config = dict(
    n_head=10,
    n_kv_head=10,
    norm='rmsnorm',
    rope_fraction=0.25,
    init_std_up=0.0208,
    init_std_down=0.00299,
    optimizer='muon_variant',
    lr=0.0114,
    final_lr_fraction=0.0,
    batch_tokens=131072,
)
MLP neurons of a small language model. Each row is named by its layer, matrix (gate and up: input weights) and neuron, and shows model dimensions 16-143. Each number is 128 + 24 x the weight over its row's rms, rounded and kept within 0 to 255. Numbers have three digits each. A neuron's up and down rows have the sign that makes its largest values positive.
After each neuron's rows, "fires after" lists the tokens most often just before its 100 highest values on Wikipedia text that the model never trained on.

L6.gate1636:158198154130147122145123125109169131113107090145128158141128140132146139099158124176133066116066134139135097132129105163163118175100146105145146123096110138086127089120172104131051105134106137122150103120094117089120118144088174132156145152120149120118095171102154130135121123102135159157095121151097137139115105126130114119127141119154101104115139090137120128100096132175126152138137
L6.up1636:088131123109117144093140149141138096104134105121168151117174123123172139106120146160106144080128075136109179114114095104145144099129149142133117132122159161102082190114142101197167144166138127097150117104092101125115161096138149167116106135178124107086128117118145145130109137122126126153094128132154101108181145143110163162124115144086124170108134149115137126103147117109131142146094
fires after: " ", " (", "|", "3", " +", " |"

L3.gate1081:145139126129122164163171142097131129139101145128149119147112128156105166109115124087105130093118136119157143103140074110166177161091139123117144062134158124157132125123172171139124103111100108099131114155144121085129129113173111108129103128128070122139110143118072091179108119104169133110077133127142163164137175137066098148129153114150146135187137152153161126154149152159148129105107
L3.up1081:127127138152145146100106129133106134141143146160105130114084135108142111111157158112141151112131200079128116120187112140125170096169121126132116114163163114138112111146125163136151178121127122110109110138151143070128132138143134126165108122141129109166138141107082088130128160119125106140101148152144152144105139117176139170131094123116085098132158122131148110118120163110139107150090
fires after: " |", " ", ";", " |\n", "-"

L6.gate512:146154123119110159121156098099124124121072103142107121121120106091118143197089129169112137164112137124108148118141155128133143163128145148147099112150124120141170154152131148168122133181160142090069116144154136107085161141112138129143126129156124065114118125172118106080093098090121129128109123102172111109120131138128154139158145145116122085172143085126117117130151119127135149112109
L6.up512:129162106134118119119111141109138159129135117102139116141150114117141162122168136141122158185121082102108150135160143160167128124145142105147127125104133130130144150128125159097136137117130121120126077114142112155072150160064113131142122107102125106105100149132124136155106168089123123121144146128154128133103177087110156166135122105154098122149132133108130077139142138132116137170163
fires after: ",", " ", "19"

L3.gate1604:102116122131114124172136130130146125188110107098113126137074132091147143124133136105132143108096113128118109135140125122140135084071111159114134162126089176118145118148156155108152112121152120111155151140133134070134155117147140106137124108092165152100097140122117129150135142103137147093139132130125134096156114092130097144128166118117111146060100138112141125125096081117126129199115
L3.up1604:108081121117164124145053148062121068140113077126090146101085122179088098153130136098110117124148098150164147130124031189181110180126159150148139098115108134088159145138114167125115144128135147143104125125133140113106144155130136099160121097112141093134161119119180097116161117147085129085116135100124122131144110163119117138129114123116130096148156117132125158140165178114112155131161
fires after: " |", "-", ",", "|", ":", "="

L3.gate1421:128120130076145133166157092113106131102112120124136176098094147093123142147177110140148125123135120095162151100118115107168143132088137151133139147099096130165165108089124170126142134120123118137130152129136120106152107098092139119139111066111104117122124150151063144088148132103106138118131111108130180166130153088139092141125124111178135133135142150106063138130086150134095118119125
L3.up1421:079128090098145158124120157142151101146081092130131082110135130132206179122099130132175127145110085152088156148144124134122140103121115175136160121138132120094152139112133129138144194103120157124118144110154108145132122136133136148080118091092086144105104105139110157164133129120100158112100127109142095103178091127139136131123108088151139121145170133119113141045130140104085164129121
fires after: " |", "-", "|", " of", " by", ":"

L3.gate738:124127158155116139105125135142143141136127153133085143151119146154156159163120145096118096153112128128089135186148101147167157104093109134142159118111057142122110076138136140081140150101148130167131136106116096095145118143154151154112096149084146149152097171121108092100127116182116096151092115171098133165116147120153141130109140129116163121147093123109121169050158152140153076143115
L3.up738:145103139127152149088136150130137155153145096124102123103113147147169139119127156168119103097123143144141131134165141081136148099151112115124099117147154106103103136177108134121108142118134087164135163086102120090115123150184140102132096130138111101093124128120135126130164136122154149101096133185120168127087178140176114114114098139099165140153143110116118119112103138097115164087118
fires after: "|", "\n", " ", " No", " |\n"

L3.gate628:104096119175118146180153124141132109077128107093109086153112149162153121173162146133166103113115167125134148165123131096148171091112156108119144116121115138089139135139139157152113106116124063117096154166133090133132126146113146163179131160168192184171113101110122115153154127114115126117212093128124132120144132099126148116162117146160118179122098142158107133120122103136133119095110
L3.up628:117128125127145111131154104133136145160128126150092149130083125122094152154115116154091107105146172140147128087134124149116140111107145139170151135155135155120127090148104124132069109102110110084135147135125143123104073131183136107121082163154116170069125150130128134129129084118152138145158091120135156127172142147144112142089141106118125147145137137145155106145113133114105113126095
fires after: " |", "|", ",", "-", " No"

L3.gate321:115148122112139105126106126124163109155119119139118097117136157131090149125111121132111174095119134128145139085077162142102153126133096154124134153094095136141131160127111166120127137133123125133116127096145122103107127142123106170112157082146146150134121084125113130111090137106112145171153115139121113184118152124168128086124139110122151112149159128123155154096087156118107135168112
L3.up321:148168129138094138092121150148132152139124145141120155151156150165144151109111140121136163127139126130133137124148155117125140113114136099116127128168075105131143132129112134097128138138099148134133144128090122132101145148127139070103130077086135150128091113153087140133107090112135131100132210077142119123114169123137145082104139089149196167180148131122142140137118152146131189143154
fires after: " |", " d", "oin", " Vit"

L6.gate1256:117153142106176140142172074138139083106159088121107101120137136146111107135119132147123109145134117136141153080125181134149127108131138114141185099113155063108190126138144121135089135102123115121151114114126135167080131133098151114148109116158133131124151134136090092154139124122100113126115112116128135131122130125123134131135127146139120133101179113137154115121134134117133175180108
L6.up1256:110112118098183146073131179158144131128126113105104082114149089107106144172154134185125093073096102148106115152122119107153105131150155091154124119145073124089111108130075124130142125097167146102156067114142146128091137119082130165108126125117165125101151136147087138138135120105150120116142125128175142159115125124138150129125080126178122139121123119109130116146135146071110123129142
fires after: " (", "19", " ", "–"

L6.gate210:108137135105080125130112133111115119106115123059127155137174135140134150159145153146119100107152118143140119168107158170109159115143137170133142175100140143164152088080120092105109105111164109111119139122076147092141135080141142107126164135142129099136111140162111132136103122143132148160176153124070148149099136128146145126104118120144108105124079137119145147154121089167124148132061
L6.up210:122112102094118073129148094120122127146147103087140122117138131149174161118154153128178107096099128154129151121113154112117107114120095109090126086148125133083182120131080111113128117095116123145139138118125119142129143050107168136110126116140147140129135118147147122083086213116075136145170107129160150085105128138138150167154127110172123125147128151163083123085095134151123126154107
fires after: " ", "|", " |", "-", "–", ","